{"n_layer": 10, "d_model": 192, "n_head": 3, "n_kv_head": 3, "head_dim": 64, "d_mlp": 768, "vocab_size": 8192, "activation": "tanh_gelu", "norm": "layernorm", "norm_place": "pre", "norm_eps": 1e-05, "positions": "rope", "rope_base": 3030.0, "rope_fraction": 0.5, "qk_norm": true, "attn_scale": 0.125, "bias": "none", "tie_embeddings": false, "parallel_block": true, "init": "normal", "init_std_qkv": 0.0361, "init_std_o": 0.0361, "init_std_up": 0.0361, "init_std_down": 0.0, "optimizer": "muon_variant", "lr": 0.00282, "lr_mult_o": 4.0, "lr_mult_down": 3.0, "beta1": 0.9, "lr_head": 0.0117, "grad_clip": 1.0, "warmup_steps": 29, "schedule": "wsd", "decay_fraction": 0.684, "decay_shape": "exp", "final_lr_fraction": 0.0, "batch_tokens": 32768, "seq_len": 512, "doc_mask": true, "z_loss": 1e-05, "train_tokens": 125000000, "steps": 3815, "dataset": "wikipedia_en"}
MLP neurons of a small language model. Each row is named by its layer, matrix (down: output weights) and neuron, and shows model dimensions 0-191. Each number is 500 + 50 x the weight over its row's rms, rounded and kept within 0 to 999. Numbers have three digits each.
After each neuron's rows, "fires before" lists the tokens most often just after its 100 highest values on Wikipedia text that the model never trained on.

L2.down38:533525478451419554560510571438506615490570438488429407469478462556444604458483489504539549424533501466546539485473515571515508506441472432525528580496552419504542577465468552486489516512555495484500508541331390516363543485481564482496531507580477495441470521559562491412437444505522517504474479485485484479433502535514448613514504500523437508541506432493568375551522503453638572472506503500521486518541462477573483531528425494431396414532480426547565549540566519578536537521419469570498545447539459473551465555504553522504504418468532485565474489457533487445582420463525479460
fires before: "0", "1", "2", " the"

L6.down59:485436511586552448478492490400447513521459483524548513450515454518555470469474513478543519507411532444482475453469518449596488500587465610466406526551535517538512477519472535512478540459490485499607564431596543510438353551526500522492513510521580492493471598507523543483472508411474545471442605500514449418540455524502545504582527497541481462429463490522458475443490490509552567530501497521427517484475473553523481479540495418472517583581464485628501602431537444558539521643355532432487465505519520565418489478548503397521404407532495502432522457408506558501450487490587535478
fires before: "\n", "ke"

L2.down377:414524474550389467595609472488460411482543540431534479460384512428499468552505510479507466410319481498511509470497517420537515461543580517531496477517513508418547502510483506476465501525512493475516592422469510561553461464527564489561470453460509530576441586482503579458509521511543564469530577457530489445541543558627516552549495613423483480509540482410477515568522441500535512403439510498510449504499421404495464484440552586511471491501496599568455446482528469546485533559451535457563597515466564523488427516539524444539420371484491465506538603491473523544563487460502515493
fires before: " ", ",", "s"

L2.down548:517514598581541474512449515483486462524531504538526527541518495449574469595426548462460541538458463443535525454502628410511593488450500521477627515511485518531553507449516500515465511421464556565450503612443471531469482461565503501460456441530558422469548486413551452403516480439511483479436448561492525462510508549512520483416462419572475495572508480523592613434493492443583470531436471534501521417479510499463565496400416427532478439535485521508472511622484520487500447439476493539572512460439599506463558545527558522550437493441556410516431568618587518511463448473398487495
fires before: "2", "1", "0", ":", " "

L2.down618:529470559530535531528550562514460540503517412504462570587455495435449575582540456471543476489367515506498509506396575551525505435356475505551584530484534408514552547460457547427355510492528512493536437507458563571530450489486469434488533484588463498586515476497468453425543540519522523506533590560511491496553395482504495463470459515520443472514484527517437557562507424413571468421492460584499515543553487544550462412525467502452426439438511608520519479533522518613492477564550440514410526484532524430549548440433478479537487489476588527486444475541401480537429484470516600482
fires before: "1", "2", "0", "9", "6"

L2.down6:511517436495512515512463492546523467426553553482586500550514545531553541517473451552503609547507493492510386481553480492473496455586466509557407413546504529601510547600576558554498452557535494546474446505479464525478470440539477504473504530430488453505483515366402545478450558530560526489567562502507535466480489448551383484484507532525504562516426395532453528454510494564470677593578544396485438516471457552437367382449472511575495509519471538572468536537505509537487510442419537466439483440543588530514499464460444499434500493478553559502519514468491517501435472504446530387
fires before: "-", "\n", "|"

L6.down328:481539492404478487576534540497475599371504495543503522486589371440453630606485408477436491379584471592502569561471452506519474473484523579486502580480596462357440521503504463529482464532420514494502457535451498551510528458543418506495548493541641537466490571610542472484589525532576459429403527548476451501502425567500474490537521475475492488453442505542472484455427508567540469458525508451494517456502507494561548463545416469460482395493450617513488540488458502619523504519495502501418536498472487494552459457537493484505473516515514532488586553509544449512524484536472449500
fires before: " ", ",", "9", "1"

L6.down682:478520615617502547542507552548418515463470479548487539517478486538560458495417473513431517474504545527549495506527522518409529398445339481466460506471569424478622610512405529492493525450400410531406460424521500541479487586502508495502452543468585418447564576519470480562510524473547558459484490453524591490531547532533551463503454555514572508557432430417511463469486506506418570506492536473478499510519387512539484430512556563423461529465576480473540501499436426455500438599597496410557552514548537488528508459513515457508494489535432516587526472413495531532571467477538467533
fires before: ".", ",", "s", "ness", "\n"

L6.down264:472463496480494517481466570516460529471553552526571483506498550556476586541522492524455555476521477456470516458371526542537501445484450565543545521486390523565493527482577472575512617443496459543484520510491515430451468427584506527386520550461554491481513550387455586509351484442459430520556449471438469565543525588577535466479602465535442483571506540616502554515496475384475481507526559508449533478517558544581496510516438520564565440496541457484499460524467547483599563506492437481486450581484424485538451522522484460517408434436511552527537512527489515440405392383474488454
fires before: "1", "0", "2", "pl", "port"

L5.down236:544560536505546565445532467542575521487423436497483517493474386471462459426545486502477556504533475467510461543444566529438508409412400539474597574595562482506588567496579520538467599545391493407537422489447473533511469476503443483477408403431534531496481507414488489381404508521502484493496427550551490525501516511580484508506582513520463466520541424514618478466537466513532510592501474489478438512552466466505359604562463566512463514635477449470582496486521498485463475495559489501488542526463472559523517530444481484526595513518544513495439555493514441590407467486552503522
fires before: "0", "1", ",", "4", "7", "8"

L2.down532:567441522439477549485553508557504468509595485539529466457510513535482466536486492516571518431483434453486571575557586387444490634478450533461588523457487438545537519508429473535491549467549550571567477421417424570453469548447441553444450494455400511480527577516486526510540417501417540568517474399494477495491371570503492445460499566511486580442565467483523533505539522510501489487552512439511494563498550462444557496518438522516523493470526499519512431470494378481500549439487492481531567508436463415534539389493416503528468489610526476395585546574449569553456577579520463563
fires before: "==", "In", "===", "The", "R", "D"

L5.down526:500500528545484493496526535542460404518540536498569461425493449411496421419443561561555492449528429547515448492519500457465482616431509532512532459482446536497561568508406430506389559542464577478498556536456589451575503549518505440411425540569561529476486551484527500483520509508472530528470399428471592492474481468494507292572524525445456536510596525523424483516426489475540500450500524433455482487513495499439523514516554586562545497539446458473478456559562506424558487525572463485490498520548448417582487437487497507512433512473491484507585453657521491499482548593526510592
fires before: "==", "===", "The", "In", "\n"

L2.down596:526501386476456473490542501553545473466487442502492510500507583469563512470607498503649431443497490452446465429478502510569556521459560548490574630457425487483454486514584442480403522482489432504446489449549528518450457477490568473525590474552472479404494561517532477496587446492526573485525484515459462529434463516572533439498446551494473511439614491422489438556501459487466543449481445518501488616408467555499625573448524505453430557476491498462457419500495512406537516500585521404480420534483450542474528513459473512587510466574520513580497508644440574537456480556552512487
fires before: "==", "\n", "===", "The", "In"

L2.down605:566540489521468528539506554513542482486565396508467507494504539478501537495533485584569523412517551459491523628461476513513530510492481604502486470516463476501551587554553429451411513556482490448485488451479419468432596542518513555510493471552565438509451531467432520471474484551404638508538432529498524431473496488455437484554488529480531464503508414560480522437451501504448566487448524500501460456573529566544585408531555522419551473488480508483507412465520479555600480613449566459502553468393558468459397366533514459449398483463469658515498545518488494488501501610538442447
fires before: "\n", "0", " that"

L5.down282:477588466523451510452483579479457629518476420536508460583548527482502443510543502477563522489533473511499498544489535437601468520529498480557539516541410535488446645539430435487531594391438448500480498528460468501580489398546580419530481520489483490499524561545549492464504518507452568546529382423545377593480474473510508471481594548500493503413496430575485456507483449545566476518502535552518449456447520498548550481410537575486475503534412479496520399514503423477521532586633500446539521450508414468521516510492547565454439501525543492515395523439508499536424558560481415438
fires before: "0", "4", "1", "6"

L2.down89:517499601449470462536541529432497496510574615594510478540531478455491440499508435529470438477521452517411505433550508532472471539433514516485492567560498507564501532553436385477511518523484476519459427439459456568463490430476583560499533552532456577508528557409495425538489530560541486529468511480446416532533501581541521397447564487463476507417471541592517553438556418495496396545541573534468630460543455376561568467524442548484475532483538564485582529546519546436509554407475452540500569467460563508500491529512452461508403506464496535418439438659490496425500485459542504495
fires before: "9", "8", " Records", "s", "6"

L5.down458:471437448621516510562480516518546498550557486545484474532421523541502582488472588459553454509473422562477402399564545493569470495466479503452539577478575568554500512524553421497482508462432504474412510500538466559464477445506414526435463490491505555488478548557571413552411482439439361554498541449508478567527484470456588584473573522523484552499426415555491514570571396440556521445471503403394485461500441473526478565466575529531519496549554458550451562444523497495533431455575509459486440495587524466527526517566432425620511498569494501430467429552498522524510539491526453532
fires before: "9", "1", "\n", "8"

L6.down431:482387573528557431443515526572515490460497520432517514477500537579490527487414471461554449568527507555479418437538543542346439433534479484465577471498432518565536501457516537477552506528433462485433357607551455524491436470536438411445507514542450570565509553427475481519559433463490573510553485534499554442582492513455496516545514491483542570575520553533498563427483479572512577587453579504456438467477429575433497556456533528536499536556543514512448500563578642571473550499496471402440535585525432455500539486510459487453552431506495497462527496476467404462429521514460486497
fires before: "\n", "1", "c", "---|---|---|---|"

L5.down307:508486565490490463456551528501530436427433463589514582549512543523583513470524504537423559479473430459514506520532428431501494452504503519576601472550457591561556488559518436495519533542503536464408512460498548466583417428537468470498537560487375571576465530536464375450466418468428591472508509427431462516520485601512472489451542529515412580413444475469413528442552470523516471482433422522514470513504417509475553518558553516421506484536441507541554493427573487532581469512495402390545433450529566593497534458463504533517515479591541597523531497469603503563477485484514510533
fires before: "0", " |", "y", "i", "dha", "m"

L2.down638:507490470480500534514515494515503467443535480528466484456496513507465481445527507476497479460511550393561550447477553426512395516433417541529505443428538526522492334579427604566478452520504429500496468334569415491403525427586458592511515514501564470453597541466561553506484491555528454564442527617463450485563532505525512472515429487514566562417531536531475454472496465449487500493559508511459381506558522529543505499477404638526522405524546438509515572504462431606520502499534506566486512565482470545548562575538501484555515596450435499492418509500481517496546480497527446547
fires before: "==", "\n", "In", "===", "The"

L6.down360:487565447526481558529513534464528469538498617564511466505488536547534461468468511531436470466465448487453528462643517466508568502554508522546536405556489552509543551470495509379554464438534423446470490471518472554481466574508483566502467408550446404471612564474466578576572451532502409451499459614504573495514484485512531406483469423515465528467432484551482545528448460394503533484500560491557419474507475508487501459492443540393547503535506536519412454607440533491451503596554566425486652433502480541438514417459493457477508471573575460483495482545496559549456554497568439457
fires before: ".", ",", " and", " with", "\n"

L2.down387:451493517529488474525515475448546411479478542479542535513542509447525624451525469508532516569605430556448532477521477465507508400552414603654478533536493478443474496615427456500415538644436454508512491470478329494454491523503511456543504526576522543570481499526490433549510548498542571451506486519507393471517441574504551459593566508509442550491498493521484541576446480531591468460482504572509555484543538394494499488462533502449458519473560520494559426415497514496440478527535438485517509461440509514467419468425432371475543473507500535505497514509517576457453549509623499428
fires before: " ", "4", " |", ",", "m"

L5.down432:500546481579520521490425461505451527508629462493484456469518444439453576412429504522514578586583534532475464502451557514543487405496501448475466559478527554587421552547502485536487496520520459523610517449477404564517469441515528487445537505436449490516511449424583436532482557508487513545576494542524472547532579440408543410452570509486419620530484442576523552476472435465471508466463559564564442543552511450498465399515472495475517554512488456458479565503451513425442568586589435485519488508500587542488578533554521514437496459388422496531479518573507389405502420497566504489
fires before: "9", "0", "8", "3", "4", "1"

L2.down681:476450395536501450521549493473484417476520437538517589536463566532589488557546474504449479404462488402489535447459527478406444523413473517533530502520550426478480477527487487486436523505527543537489469451455486500465463528532501545527503500482538456458523466512500604430443468524426477443444432500497468483546499517508494479599502444482427470481518453517420586514540543412550618437543511428511489544485415499502551546487524495462514498523523499571552534468415563534505487582627544411514458481571513502492464509588641422510562494461570527422423530643440556626565627488476500511
fires before: "\n", "The", "-", "===", "In"

L2.down185:430466509523524526519524533365463541518446497467493497441537587529545541506605512540470474441471550454438480488603475486510573492517565571488499396423539531403513553520561490505507507552496496450498504533587553529473445511557609529434536464520533408512462556519484473459501589545502447456519544511474451462565515449577553504439435494549436501516487413511510555528416557480609487535532517467523472555469485478449457458406447483423619597449542508555528469475550558474600504411358562530500579473447535470418431535419521488462491501550558529484472477394524498528524542456404441494
fires before: "\n"

L5.down240:495527422452560484506540449550452478527514468548388472483465466489610558559488549546462561447557474478477575382482461512532523493525480560430516448478442434479557532517472513519483434466545450514515481505528466496390556591449499405558519544506561451456519509467503503495567464587479602496497392409427469580491532499488511415584510529584472556473564485547476535507460446425407549519475551548582450524481570534434456477571497487507496529431488581403480412523408489449503511537565542462522440525556539473573580574524415525496607484490499475510522555582495582421413442469451535474
fires before: "9", "2", "1", "–", " |", ")"

L5.down205:470420476447511480488517468434540422536359497551530461483435483513475460413529534519525612452485562512465568497450452560525517428531563511499436466572494502425477508525405551490551501482475469410532451456488460578551441538583403504519469459554448442479434513608534443482468554530386552460536536582569460587582530518592567561465479507541502524573449415495558550507410495500489544546533493527446526488523453379492518511611468519551450518416464473459436496500562437489503558514587561663519558519487494534461542407497536505484508547496533447511498536487488480464468511555446511568
fires before: "1", "2", ")", "3"

L5.down117:527504493470569485461505476557406535558561481494481486532559551472570446501605425413592433368455487534616541458504454397556527534388582514447527491450505581542458478537506536496432436508574397536439542469584511503522518520494488487465428523473512466530511496515475544481495431396535437503543474538411519467491526505530475467482504507558476513472537478515578493461596612563503521472477458562557432434547440483483452498440539433506500479518520482535535552486517406464497522525462496385511595573452549568495405459557575459516499595596491489468420578509464608506478506417499481497
fires before: " a", "==", " an", "\n", "In", " American"